From a checkpoint of a small transformer trained on Wikipedia.
Size: 12 heads of 32, MLP 704 SwiGLU.
Architecture: RMSNorm before each block, rotary positions, no biases in attention or MLP, untied embeddings, capped logits.
Training: a variant of Muon for these matrices, 625M tokens.
MLP neurons of a small language model. Each row is named by its layer, matrix (gate and up: input weights; down: output weights) and neuron, and shows model dimensions 16-111. Each number is 128 + 32 x the weight over its row's rms, rounded and kept within 0 to 255. A neuron's up and down rows have the sign that makes its largest values positive.
After each neuron's rows, "fires before" lists the tokens most often just after its 100 highest values on Wikipedia text that the model never trained on; "fires after" lists the tokens most often just before its 100 highest values on Wikipedia text that the model never trained on. A number after a token or word is its count.

L2.gate220 [169  93 135 110  87 109 122 153  80 135 105 160  67 174 223  89  89 113 110  63 142 129 151 121  92 118 115 107 166 137 149 127  78 153 121 161 114 105  72 175  99 132 137 152 138  95 140 139 139 175  96 110 183 141 119 162 142  95 144 103 190 174 190 158 166 146 159  81 134 147 189  74 149 118 100 120 166  95  74 125 144 100  54 166  88 161 106  87 155 142 144 100 119 162 165  84]
L2.up220 [139 100  81  87 186 145 106 146 168 158  93 108  28 155 159  86 156 118  99 104 113 164 131 143 171  69 138 185  88 162 131 134 158 119 140 115 111 101 155 114 165 108 127 118 103 117 141  76 101 126 202 126 135 109 164 153 150 172 139 113 120  58 129 119 140 122  46 132  88 121  99 144 123 164 128 108 126  95 141 168 208 115 165 125 156 116 184 116 114 125 124 166 117  87 102 142]
L2.down220 [170 147 131 127 149 144 118 145 107 146  75 190 112  99 115  75 114 119 141  91 140 161 185  39  90 112 116 113 155 118 126 157  68 104 113 126 155  68 100 115 121 139 195 104  85 141 184 151 156 138 177 100 137 161 119 119 120  88 127 140 149 137 154 131 103  91 103 102 165 101 140 142 113 146 139 114  79 113 174 155 129 117 168 114 108 150 105 119 122 161 112 136 130 171 101 135]
fires before: "| " 75, "|" 24
fires after: "| " 99

L7.gate622 [154 101 123 148 138 120 116 147  80 129 121 123 134  89 149 113 140 171  93 155 167 114 113  59 133 163  81 146 160 108 112 111 130 136 148 129 159 149 160 114 107 113 148 107 127 155 105 212 103 131 139 113 161  69  63 180 108  76 127 166 117 203 104 108 140 175 123 164 124 143 113 142 107 151  88  70 128 128 185 120 176  94 121 170 178 178 226 130 124  52 120 103 153 161 128 112]
L7.up622 [ 83 141 193  68 178 138  94  90 132 176 155 180 105 143 106 163 132  58 132 125  89  98  95 177  96 134 148 169 141 123  81 151 129 156 147 145 140 110 173 143 128 112 110 144 182 170 130  99 119 117 152 122 111 125 116 175 158 134  85 173 173 120 110 122  84 165 117 112 128 103 125  72 126 111 134 100 139 134 140 107  62 122 120  84 180 107 130 140 131 158 136 149 148  97 148 131]
L7.down622 [114 173 170 134 136 149 101  49 134 126 152 131 133 154  70 130 143 167  82 102 105  68 114 115 137  95  65 123 126 125 110  87 142 124 116 125  99  86  74 156 136 145  67 119 175 149 118  81 200 185  69 146  75 169 142 139 151 176 147  94 104 126 135 139 109 119 128  96 165 145 136  98  65 147 131 102 151 135 109 118 107 143 144 159 169  82 126 113 130 136 127 125 147 163 133  97]
fires before: "| " 18, " " 14, "\n" 11, "±" 7, "+" 5, "." 5
fires after: "| " 33, "1 " 7, "% " 7, "0 " 6

L6.gate572 [152 102 189 192 161 117  84 160 161 159 124 178 118  60 152 162 103 117 111  95 170  80 158 129  97 109  37 165  98 126 138 132 152  97  83 111 149 168 179 120 144  94 122 126  90 117 113 112 122 115 146 132  90 113 176  93 144  93 151 197 130 102 171  92 123 128 118 111 123  77  85 114 123  93  96 160 113 121 127 152 184 173 117 122 156 141 134 139  78 147 129 134 128 107  82  96]
L6.up572 [114 102  94 116 124 104 122 144 131 150 105 152 114 145 110  87 171 152 126 147 116 100  89 120 105 123 149 158  99 138 159 190 153 117 144 161 174 151 146 145 111 112 148 121 127 152  72 135 108 160  92 147 121 171 101 139 114 138 173 120 111 129  86 107  97 206 155 111 103 143 121 185 138  58 124 117 161  86 109 155 142  95  95 180 118  88  93  99 141 138 217 210  86 119  93 103]
L6.down572 [ 92 118 119  78 113 143 100 127 161  84 122 148 117 139 103  87 158 162 152 152 124 122  71 150 103 166 164 117 107  87 198 104 153 137  62 100 154 127 106 106 127 109 125 168 111 178 149 160 108 103 133 110  96 103 123 156 124 125 103 154 149  86 176 152 120 139 142 141  95 122 127 154  99 117 142 167  93 105 124 166 158 110 120 149 151  55 143 177 158 130 142 145 133 147 115  67]
fires before: "===" 24, "==" 23, "=== " 11, "= " 8, "== " 8, "| " 7
fires after: "|" 51, ")" 13, "a" 4

L2.gate562 [105 122 119 121 151 101 106 106 129 110 148 154 129 109  40 113  80 130 164 178 130 121 125 167 143 179  87 105 153  90 116 149  77 151 121 167 102 159 148 110 141 144  95 172 173  89 120 174 133 121 145 174 143 116 152  98 105 120  82 139  65 113 103 108  95  85 140 144 195  60 115 115 130 129 109 168 120 124 118 120  56 109  53 206 102 123  67 141 165 100 104 134 151 107 129 101]
L2.up562 [120 142 124 129 172 109  74 125 101  99 147 118 119 129 100 129  38 166 100 152 124  78  96 128 128 149 104 124 134 138  98 161 119 137 109 187 146 129 109 165 149 114 101 166 181  34 103  71 101 116 169 116 113  89 197 146 152  94  78 139  97 147 114 106 106 142 210 142 116  77 132  96 152 110 153 169 108 153 146 112  79 165  70 169 121 148 110 168 163 120 127 157 161 127 119  44]
L2.down562 [ 81 140 105 136 193 105 142 109 133 164 149 105 105 162 169 157 102 162 126 147 172 176 170  94 162 161  97 110 147 124  97 106  84 114 124 120  69 120  66 111 166  95 109  93 194 129 108 106 135 101 161 115 117 119 165 113 150 133 109  90 146 149 107 189  91 167 117  89 131 112 122 122 137  99 104 117  92 137 120 100  83 167 146 158 137 122 128 114 111 147 157 149 113 164 137  69]
fires before: "| " 79, " " 4
fires after: "|" 60, "\n" 6, "|---|---|---|---|---|" 6, "|---|---|---|" 5, "|---|---|" 4

L3.gate19 [134  99 134 131 149  68 111 175 144 143 107 113 137  83 141 117 115 165  89 129 182 189 126 128 142 157 130 136 184  84 149  75 143 155 153 122 150  98 134  64 132  77 138 129 126 103 113 145 110 142  76 146 110 165 137 112 143 132 156 136 125 156 111 101 160 122 130 171  95 129 134 122 152 114 128 178 101 143 151 152 146  80  74 139 134 115 151 141 176  87  53 135 111  72 166 132]
L3.up19 [136 108  98 135 142 164 151 120 128 133  97  58  88  78 161 133 129 130 177  88 196 157 140 167 151 174  51  76 230 130 193 105 133 135 105 137 152 123  89  90 145 122 170  96 113  90  76 143 119 153  75 143 119 134 131 122 168 151 113 118 149 149 138 108 174  89 128  76 174 163 118 105 125 115 131 129 102 144 137 102  71 141 102  79 106  84  40 128 193  99  69 131 127 117 160 122]
L3.down19 [111 101 128 138 167 131 116 118 100 157 102 108  76 129 176 133 101 126 170 139 123 100 119 153 125 168 128  71 138 120 183  21 126 160 107 116  92 166 122  85 162 124 123  85 147 112 131 151 141 154 126 147 106 132 117 115 162 123 110  81 108 139 100 114 168 111  68  66 133 126  73 153  98 142 141  96 164 162 125 108 103 145  96  62 155 124  54 137 171 120 138 130  96 177 140 136]
fires before: ", " 59, ". " 16, "." 9, "\n" 5
fires after: "202" 24, "194" 13, "201" 13, "200" 9, "197" 9, "192" 5

L8.gate4 [ 78 114 148  53 104 112 109  95 148 142  94 136 151 133 125 113 170 121 140 101 114 153 153 114  94 135 102 167 143  96  58 125 112 108 109 127 130 123 155  81 150 112 203 138  97  88 153 124 106 128 121 129 152 117 141 117 117 137 148 192 135 122 149 166  71 134  74  88 125 133 137 131 146  54 174 143 147 207 140 121 128 116 156 196 150  88 120 165 115  72 148 162  94 142 140  69]
L8.up4 [114  58 147 126  87 119 157 116  92 122 143 128 151 125 140  65  94 147 117 138 116 126 108 106  60 139 138 123 141 109 115 139 127 144 176 133 105 195 116 141 143 103 116 151 160 153 175 115 193 127 142 173 129 151 145 108 108 122 126 159  96 125  92 132 152 125 130 120 205 132 138  33  87 136 165 131 129 113  95  85 152  97 139 120 136 102  65 120  97 164 187  87 151 110 139 131]
L8.down4 [110 104 155 169 120 117 181 145 128 117 134 147 138 169 165 100 137 122 133 101 127 157  75  96 122 113 122 142 143 107 144 124  88 132 134 134 166  81  85 137 110  95 165 123 105 121 189 125 164 168 107 111 106 139 154 104 135 124 174 167  95 135 126 178 125 127 155 115 179 145 168 127 146 172 161 117 128 154  66 149 154  82 105 127 117 102  97 140 158 102 150 112 123 143 146 143]
fires before: "| " 28, "- " 21, "===" 10, "=== " 5
fires after: "| " 24, ")" 10, "a" 7, "i" 6, "o" 4, "|" 4

L3.gate627 [114 156 134 157  82 144 170 148 151 134  84 138 145 101 153  44  93 151 148 161 140 133 169  64 115 175 168  88 125 112 133 184 107 128 120 122 118 150  68 145  33 122 162 137  66 153 134 155 143  92 101  60  89 109 199  47 134 204 166  84 100  89 130 120 166 144  86  94 111 140 137 166 181 143 152 123 102 147 144  75 102 147 143 102 139 100 128  93 162 203  98 110 135 135  91 183]
L3.up627 [107 106  85 148 150 159 163 109 120  91 122  98  80 112 117 123 125  71 101 124 139 100  90 160 145 146 129 119 167 151 151  98 174 148 177 134 149 182 166 118 149 122 164 107 108  94 122 162 125 131 158 115 123 103 138  87  89 113 123 122 171 114 104 131 217 120 111 126 123 143  83 148 131  74 111 112 136 159 104 136 154  98  71 144 163 115 138 117 184  72  93 187  87 133 142  83]
L3.down627 [144 106  76 113  87 197 142 143 126 132 114  93 126  82 181  92  94 149 158 127  76 122 109 127  86  95 176 103 111 153 165 117 123 130 103 140  89 155 119 165 145 105 149 121 153 141 130 118 149 122 155 108  35 117 160  66  97 114 127 127 107 166  59  96 148 174  72 156  50 149 180 124 144 141 163 121 122  77 124 161 193 193 132  61 108 126  77 114 153 161  97 139 148 149 134 106]
fires before: "–" 18, "s" 14, ", " 10, "s " 8, ")" 6, "; " 6
fires after: "199" 14, "197" 13, "198" 12, "202" 8, "201" 8, "196" 6

L2.gate495 [ 47 124 104  93 120 137 178 150 118  98  85 167 187 164  91 155  92 148 119 111 125  93 146 105 117 142 117  81 143 208  83 144 113 157 166 134 105 134 122  87 118 158 163  73 113 133 121 183 130 141  92 166  86  99 223  98  82 101  81 103 176 194 135 130 216 114 124 134 122 133 143 139  98  84 181 144 177 121  80 116 107 126 132 103 126 129 110 153 130 117 170 118 120 118  97 143]
L2.up495 [108 153  57 156 135 126 111 129 189 108  78 151  87 162 120  84  73 116 130 136 177 145 166 112 107 150 178 165  98 173 104 158 112  83 145  89 104 122  99 104  77 145 131 172 102 110 139 124 162 111 144 113 175 135 213 179  56 147 133 193 121  72  91 117 129  88 103 124 111 104 139 106 121 104 107 153 129 100 152 132 161 143 134 102  94  68 126 113 132 106 108 134 120 132 119  96]
L2.down495 [ 93  83  55 112 106 155 110 167 211 113  64 185 144 157 101 141  86 190  95  99 155 134 175 103 141 130 138 186 130 132 120 142 121  70  85 107  88 111 142 126  59  85 122 173 130 190 132  77 128 116 147  96 126 110 158 113  68 169 119 104  82 111  64 145 136  73  99 157 111 125 100 129 123  93 107 135  75 127 175 120 132 149 136  88  72  83 125 133 168 143 169 149 147  85 128 127]
fires before: "| " 88
fires after: "|" 38, "|---|---|---|---|---|---|" 12, "|---|---|---|---|---|" 12, "|---|---|---|" 7, "|---|---|" 7, "|---|---|---|---|" 6

L6.gate413 [ 50 155 144  93 112 140  99 154 130 117 136 120 130 171 172 155 116 131 113 134 125 148 163 141 116  36 121 135 143 175 139 174 142 135 117 162  97 101  98 123 109 172  86 126 119  74 134 120 129 135  95 136 161 148 172 145 176  46 156 137 100 191  95 111 122  91 125 198 128 162 142  99  73 121 112 157 130 121 107 116  80  50 115 188 152  95 166 112 159 118 126  58  76 123  92  80]
L6.up413 [169 171 109 137 135 148  92 165  29 169 124 154 139  79 113  93 131 114 130 102 107 120 215 213 143 154 174 123 113 121 112  91 107 176 174 113 133 167 151  62  61 127 141 104 147 132 112 160  64 100 130 119  84 138 145 110 130 125 143 120 159  77 140 140 117 114 119 138 128 149 142  83 181 126 112 152  87 120 158 117  93 125 125 128 169 101 151 172 122 117 151 125  92 159 137  82]
L6.down413 [ 93 180 141 123  88 133  73 155 114 166  94 117 150 105  99 141 117 124 136  97 132 106 125 166 149 112 125  87 104  91 121 105  85 163 192  72 123 143 144 111 110 174 154 122  84 165 143 121  96 106 131 109  65 148 133 150  84  43 149 108 169 135  99 156 122 167  41 152 123 145 167 133 148  80 112 163 125 158 134  46  93 101 104 108 107 134 129 137 161  87 142  88  94 118  99 116]
fires before: "| " 27, "\n" 16, "|---|---|---|---|---|" 12, "|---|---|---|---|---|---|" 12, "|" 7, "|---|---|---|" 6
fires after: "|" 56, "| " 14, "% " 13, "L " 4, "\n" 4

L7.gate395 [145 174 124 146 103 193 129  87  84 136 166 132  57 131 138 189 132 129 116 125 167 122  91 185 203  96 114 134 153 111 151 121 137  93  90 144 130  76  96 172 126  98 126 154 167  68 159 106 119 126 156 106  78 204  94 146 154  48 156  86 168 120 175  96 122 139 118 102 113 133 139  98 145  66 103  82 140 150 121 105 150 105 119 158  98 120 179 128 123 147 137 139 124 101 116 100]
L7.up395 [138 124 116 115 112 125  92  92 169 154 134 173 149  76 167 115 144 159 113 127  77 177 140 113 103 120 113 151 138 100 118 144 166  83 150 145 164 175 127 126  90 189  66 118 125 124 138 143 102 138 150 129 131  86 144 117 156 180  87 147 164  86 124 164 132 144 147 147 151  86  84 162 126 156 156 133 100 115 152 115 119 105  83  57 139 158 117 146 170 139 150  84 204 118 127 136]
L7.down395 [ 84 166  80 111 172 121 121  89 115 105 157 145 143 176 104 153 129 200 141 144  80  97  58  88 117 166 107 145  63 144  87 118 142 152  99 146 170 174 147 146  62 131 140 130 113 163 141 154 124 174 121 123 104 125 138 128 200 164 105 145 174 107 173  74  98 126 190  98 130 170 184 163 109  92 188 110  99 128 131 131 114  90 118 128 112 161 112  83 118 159 180 106 107 113 112 174]
fires before: "| " 35, "," 12, "." 5
fires after: "| " 66, "$" 12, ": " 6, " " 4

L9.gate73 [ 94  80 121 117 124 124 184 103 148 169 157  85 143 157 103 181 109 115 100 165 137  82 128 142 153 119  86 127 116 118 104 194 102 155 135 118 139 135 174 180 200 117 120 136 162 184  92 149 119 154 161 168 142 114  82 146 149 127 152 161  97 138 115 110 100 140  81 107 126 127  91 192 110 165 143 143  93 155 105 141  76  78 151 171 126 144 115  88 131 151 204 115 117 152  99 109]
L9.up73 [108 124 110 121 112  81  84 100 120  64 155 146  83 136 140  73 136 164 190 102  92 113 112  52 208 133 206  99 100 117 167 142 116 132 134 120 146 112 122 123 165 103 201  91 117 151 109 118  49 138 201  59  68 139 146 124 135 130 169 112 201 107 118 148 115 163 151 149 166 130 134 114  77  82 126 118 116 124 150 150 204 134 124 119 141 136 127 140 128 150 193 123 125 158 153 122]
L9.down73 [167  72 110 100 157 127 156 149 124  90 118 155 118 139 112  66 158 166 146 129 126 104 128 116  61 171 164  98  69  90 163 113 117 157 123 103 159  66 143 101 124  93 193  97 147 134 139 156  97 116 179  80 122 114 146 127 142 116 124 150 115 137  99 108 102 134 125 197 163  96 116 109 118 134 139 148 101 137 112 143 106 130 142 180 103 102 108 146 109 151 210 103 139 144 137 108]
fires before: "| " 83, "|" 9, "cap" 4
fires after: "| " 92

L3.gate198 [163  51  97 134 116 179  41 126 143 116  84 136 116  94 103 172 134  17 132  96 166 128 188  72 153 179 131 145 157  82 137 152  82 123  57 119 157 137 102 124 138 166 149 123 138 163 103 157 154  82  87 147 160  80 155 161 147  95 144 166 141 130 139 156 105 161 124 190  99 159 138 143  91 131  88  74 149 131  96 105 115 101 179 173 144  87 118 138 100 157 204  54 150 165 161 128]
L3.up198 [118 152 107 153 107 121 144 144 114  89  85 141 135 162 138 158 118  92 109 113 117 122 101  49 136 119  96 140 175 108 153 125 129 104  97 126 143  90 120 175 126 131 185  93 131 146 134 142 164 129  92 129 135 150 155 147 132  65 148 125 114 128 168 167 164 119 177 100 106 126 120 159 146 161 128 157 118 118 146 136 117 165 179 107 120  82 133 141  87 108 150  62 122 161 141 180]
L3.down198 [114  78  78 198 137 107 163 125 140 126 131 161 123 160 102 109 105 186 100 195 100 152 138  72 179 153 140 110 143 108 147 213 139 142 134 118 119 111 110 125 145  70 121 143 136 135 159 104 159 189 109 143 120 138 130 162 118  82 101 144 104 117 118 141 102 142 100 157 119 187 107 198 133 162 171 126 135 159 122 134 123 146 142  76 170  93  92 107 143  97 113 146 145 180 144 148]
fires before: "| " 80, "|" 15
fires after: "| " 95, "heav" 4

L9.gate363 [ 88  56  75 121  99 152 103 170 100 112 157  98 175  72 129 156 131 144 140 128 124 165 112  90 144 127 152 130  82 158 145 176 157 111 116 109 134 110 112 173 136 126 154 123 173 118 133 130 181  89 143 196 122 160 189 104 156  65 108 183 135 130 105  72 150 177  50 139 100 114 128 125  73 145 111 160 101 150 119 182 154 145  93 154  19 126  91 116 184 104 147 115 157 152 102 121]
L9.up363 [106  92  75 152 120 112 109 159 170 136 125  84  83 130  84  72 187 172  75 110  90 121 147 110 172 163 163 140 117 140 170 118  86 105 213 150 136  99 158  83 189 133 113 163 147 191 151 144 134 116 155 150 133 171 164 138  79 108 117 103 167 138 124  73 109  99 141  99 105 125 109 134 147 140 132 206  78  84  95 146 147 144 101 110 156 132 109 159  99 158  93 136 132  88 126 121]
L9.down363 [114  71 137  66 144 130 109 112 109 122  93 157 114 135 106 118 188 140 129  97 111  73 119 128 147 123 133  96 154  89 147 155 157 115  71 154 148 162 103  97 151 131 105 153 146 169 117  98 145  78 135  96 103 119 150 136 145 108 103 152 131 109  76  86 106 147 104 136 100 100 144 159 122 145 125 158 170 102 126  68 146 124 105 182 193  94 113 112 127 114 182 127 138 165  83  90]
fires before: "|" 35, "202" 10, "201" 7
fires after: "| " 35, "on " 21, "On " 10

L3.gate527 [171 171 120 129 171 141 188  75  74 121 124 155 100 131  88  91 117 133 135 120 204 100 131 120  66  99 142 117  91 162  95  96 186 166 107 148 114 142 124  91  78  93  99  98  87  48 123 141  96 140 145  90 123 115 124 103 141 110 138 121 141 142  99 129 138 183 146 134 123 125 132 100 163 133 116 104 154 126 113 130  97 109  96 117 153 172 142 104 117 160 151  78 138 115 128 159]
L3.up527 [111 135 117 114 147 103 160 101 172  88  86 177 142 160 140 127 136 128  90 110 140 136  73 130 161 105 145 169 151 151 165 153 134  83 121 115 178 157 155 133 105 118 158 124 114 102  90 162  94 123 147  92 113  76 152 149 142 107 115  93  68 131  83 165  86 156 116 144 118 179 169  92 126 142 142  93 136 130 178 134 108 140  98 130 113 155 175 129 161 162 117 151 132 185  87 153]
L3.down527 [102 102 107 161 154  80 102 130 153 143 111 156 133 140  86 144 100 150  98 140 162 156  15 116 116 159  83 166 204 148 171  51 132 131 136 180 115 111 117 155  89 156 143  67 112 170 100 118 146  88 119 127 153 126 145  95 165 134 122  98 124 191  80 154  97 162 114 150 157  83 155 104  82  88 108 107 164 115 156 105 130 166 124 153 176 138 137 120 132 180  95  59 136  81  95 122]
fires before: "| " 52, "the " 5
fires after: "|" 56

L3.gate351 [162  98 125  79 119 151 118  90 162  99 157 169 143 114   0 168 111 135 116 113 112 163 119 156 137 178  59 149 105 122 107  86 127  58 126 190 130 102 116 130 110 137 133 190 138 162 123 171 109 152 119 133 106 136  97 100 106 114 152 119 153 117 131  94 104 120 155  93  84 117 125 113  60  72 152 106 171 152 132 133 115 150  94 179  95 105 123 145 148  90 167 127 116 102 177 112]
L3.up351 [139 182 100  91 101 159 139 148 191 130  90 103 117 132 127 142  86 150 122  51  55  99 148 106 122 111 140 110 116 169 141 106 112  82 135 151 149 138 128 157 156 119 126 135  82 143  95 173 161 112 158 111 125 125 137 144  99  80 126 179 183 123 110 104 107 105  86 118 129  82 143 119 135  92 104 116 142 115 120 109 132  68 105 145 152 161 160 102 110 114 181 113 174 126 105 117]
L3.down351 [102 140 128 163 120 147  99 105 140 184  71  74  93 172 133  97 192 210 134  99 122 147 146 158  62 147 173 165 157  78 165 139 151  97 136  83  96 123 173 184  47 116  59 120 147 177 163 121 106 114 112 140  86 136 113  73  98 103 188 116 142 130 109 146 122 121 177 133  63 127 134 129 121 147 117 174 133 167 125 126 115 147 149 164 107 180 183 110 145 123 163 172 161 110 135 129]
fires before: "- " 50, "| " 24, "= " 9
fires after: "|" 31, ")" 16, "%" 5, "1" 4, "0" 4

L2.gate415 [143 139 111 114 119  91 212 116 155 160 128 148 114 166 143 163 119 164 145 125 160  75 173  48  88 136 124 160 104  96 161 110  88 142 188 192 129  85 153  50 123 142 131 127 183 147  78 159 118 107 195  78 173 153 190 161 174 168 141 170 188 169 202 140 146 147 135 158 115 119 100 157 149 170 118 135 143 132 138 149 128 117 180 120 111  96  77 104 141 129 165 109 127 141 129  94]
L2.up415 [ 96 149 125 137 127 144 176  91 170 163 150 132 135  95 209 156 141  64  88 141 170 207 163 123 149 113 122 135  90 118 170 115 109 103 140 133 161 132  77 118 178 177 128 144 129  91  96  79 172 142 168 134 127  95  94 142 180 111 139 164 177 134 194 146 125 116 187 129 116 135  54 101  97 151 148 107 132 175 126 175 158  86 147 119 165 147  89 108  76 136 151  78  88 120 153  75]
L2.down415 [136 115 111 189  18 125 142 147 160 163 106 153 108 138  83 138  49 177 170 149 151 126 148  92 108  93 105 150 112 102 154 134 136 152 136 160 132  62 103  76 134  98 175 125 205 163  96 128 131 153 165 126 148  98 125 136 118  83  83 157 156 152 144 116 167 175 115  65  70 141 156 222 126 147 138 140 114 157 110 176 109 114  89 114 137 152  86 138 145 160 122 136 102 143 119 135]
fires before: "| " 76, "|" 11
fires after: "| " 87, "As " 4

L4.gate315 [134 112 115 173 159 130 100  97  75 149  76 144 133 116 138  83 105 126 121 182 147 209 125 124 101 110 131 134 152 136  93 114 105 157 152 128 108 160 100 122 141  81 167 139 120 130 124 151 129 161 143 141 156 106 131  68 169 135 114 131 141 134 152 105 114 191 133 123 166 134 148  63 145 105  53 148 136 101 107 101 120  95 105 164 199 100 155 104 172 198  74 141  81 117 141 101]
L4.up315 [126  75 110 115 123 193 132  99 120  92  71 146 187 142 112 141 126  79 153 190 166  86  73  99 151 131 138 128 149 110 142  92 130 191 146  79 135  56 134 113 141 147 142 181 116 121  92 140 119 152 124 131 140  91 107  63 116 122 130 141 180 168 123  78  67 146  74 123 193 147 150 137 116  65 140 133  98 178 112 167  86 161 144 148 164 160 168 131 100 127  77 174 109 107 160 145]
L4.down315 [158 153 129 121 105 146 182  81 122 146 108 152 164 127  77 153  99  79  94 135 168 147  81  77 167 157 107 119 128  78  94 110 147 120 107 173 134  74 144 102 133 125 146  61 110 150  97  98  98 165 139 111 150 129 111 114 105 113 173 121 159 182  84 162 155 152  93 128 157 131 157  93 133  61 112 127 175 122 109 140  64 158  94  89  77 157 180  67 142 119 169 154 110 168 140 149]
fires before: "| " 27, "The " 10, "In " 8, "- " 7, "On " 6
fires after: "==" 29, "===" 21, "|" 9

L2.gate571 [ 99 143 143 111 111 172 229 122 125  85 160 104 124 152 114  94 142 189 103 122 140 132 162 174  97 122 120 140 172 116 147 167 101 136 154 127  87 110 134 200  76 105 125  67 102 114  89 209 120  89 134 142  96  97 143 120 100 128 132 128 129 134 145  92  97 123 163 118 196 164  99  47 146 104 120 126 115 134  86  83 144  99 124 136  83 148  98 166 134 109 155 141 140 115 163 115]
L2.up571 [165 168  87 153 127 174 165 101 111  43 167 142  78 151 118 128 155 160 172 116 107 145 148 170 151 116 110 154 147 153 145 147 150 144 132 143  92 136 161 161  90 121 113 132  88  97 103 120 108  87 101 165  97 132 154 133  69 119 149 169 156 185 121  72  79 114 238 176 113 183 110 132 187  59 166  70 113 143 145  55 117 171 149 139 111 122 208 127  98 129 158 177  97  81 108  84]
L2.down571 [157 130  95 145 144 114 177 121 116 156  95 121 150 141 178 109 112 171 150 126 105 167 118 127  69 129  73 127 167 165 156 170 132 143 150  91  95 114  58 140 125 149 149  67  89 148 118 147 124 112 109 145  88 104 148 137 131  91  86 144 140 170  60 147  71 101 160 170 159 152  95  55 132  92 111 143 124 123 115  85 126 146 128 158 102 144 160 179  85 101 158  98 132 141 149  81]
fires before: "| " 75, "in " 8
fires after: "|" 49, "|---|---|---|---|---|---|" 12, "|---|---|---|---|---|" 12, "was " 10, "|---|---|---|---|" 5

L2.gate476 [153 141 176 137  88 133 137 133 105 152 137 144 119 110 161  83  82  97 101 132 142 128  87 163 137 140 152  97 168 113  80 212 208 136 160 125 134  80 111 120 162 122 123 117 140 132 145 114  74 120 161 155  81 113 209 178  91 111 151 141 136 110 214 164  77  54 118 101 172 100 116 151  82 120 112 126  98 144 117 145 117 106 143 101  89 130  69 101 154 139 142  93 105 164 145 119]
L2.up476 [113 108 109 141  97 125 127 114 120  73  93  70  46  92 151 142  54 115 104  65 149 118 131 107 147 102 182 134 138 143 103 150 125 154 150  95 126  86 139 178 197  77 142 152 148 130  94  76 124 165  70  77  73  76 226 184 167 156 131 153 119 114 136 115 116  43 156 121 135 137 163 107 114 131 145 163 114 128 103 158 129 117 136 144 138 168 106  95  87 116 134 115 116 161 160 128]
L2.down476 [100  96 138 140 101 167 141 142 115 115 148 113  98 136 121 144  75 106  96 138 129 118 139  75  91  96 160  85 154 151 111  98 150 166 120 104  79  68 159 132 166  47 192 133 132 118 151  70 193 152 118 131  86 113 161 206 147 123 131 120 126 108 153 158 110 114  94 125 130 142 135 155 117 117 102 196 138 149 166 121  68 154 126 166 148 147 141  90 119 160 138 143 140 125  89 110]
fires before: "| " 58, "|" 20
fires after: "| " 61, "10" 4, "Website" 4, " " 4

L2.gate699 [128 135 150  91 111  74 137 152  68 160 145 165  89 118 111  79 135 106 126 116 171 121 133 102 149 162  31 141 149 168 119 181 111 148 182 141 169 149 122 104 100 165  95 117 139 127 183  57 137 135 132 150 119  35 110 133 117 106 175 156 146 118 126 147  41  98 122  91 102 151 133  97 152 187 123 163  69 170 131 150 122 111 177 185 105 203 147  99 117 110 137 120 130 122 174  82]
L2.up699 [119  69 125 114  96 140 164 188  12 156 146 113  81 112 145  73 133 119 118 103 154 137 148  90 131  73 103 131 169 115 102 204 104  89 105 117 171 129 123 107 109 137 114 133 135 111 140  70 226  78 115 124 192 132 140 143 141 109 168  99 128 110 108 119 122 100 138 150 122 130 125  78 180 118 105 184  84 183 112  92 127 150 112 201  97 129  80  91  75 123 109  61  14 103 165  95]
L2.down699 [101  84 139 160 153 107 186 156  97 129 137 102 123  63 126 105 177 128 132 114 141 153 125  67 109  86 122  93 136 107 149 138 162 142  60  90 162 156 110  80 128  96 103 120 104 199  93 114 186 102 183 103 121  97 152 146 178 139 152 138 148 175 162 103  87 140 142  81 162 136  95 132 144 169 120 119 104 104 103 140 125 127 145 186 216 149 133 155 108 113 123 127  84 172 157  94]
fires before: "| " 25, "- " 18, "==" 6, "= " 6
fires after: "|" 27, "." 11, ")" 9, "H" 6

L8.gate661 [136 105 190 105 118  99 151 141 157 116 165 101  81 128 169 113  99 146  81 116  71 110 180 128 110 114 156 133 150 109 113 149 114 133 113 100 163 122 110 132  81 189 193 107 152 134 134 103 171  95 175 132 138 104 121 152 179 110 144 169 132 147 175  96 140  95  94 144 180 112  97 104  89 171  55 145 133 148 103  88 131 128  96 138  66 106 147  84 133  75  95 150 103 172 112  75]
L8.up661 [100 139 117  71 182 173  93 131 108 108 152  64  89 162 110 146 134 105 125 100 141 110 144 203 172  97 128 143  96 101  76 112  76 162  90 138 132 104 113  80 164  57  61 154 137 144 113 108 166 111 122 131 161 132 128  95  59 165 131 123  88  59 122  93 182 168 139 119 101 142 144 138  89 156 110  77 128 164 173 122 105 105  73 140 138 154 124 120 138  54 110  64 180 124 144 113]
L8.down661 [120 123 179  72 143 128 111  82 103 126 108 174 145 131 146 111  90 149  93 123 118 166 183 147 111 124 138  83 145  98 144 159  67 121 129 138 156 165 138 120 179 173 155 167 164 139 157 136 156 149 200 111 121  75 161 173 124 162 148 108 118 132 201 119 125  95  92 124 105 116 120 140  32  91 116 123 136 144 148 180  42 101 165 142 157 106  90  72 157 101 121 129 120 146 145 136]
fires before: "| " 56, "|---|---|---|---|---|" 9, "|---|---|---|" 6, "|---|---|---|---|" 5
fires after: "|" 27, "| " 26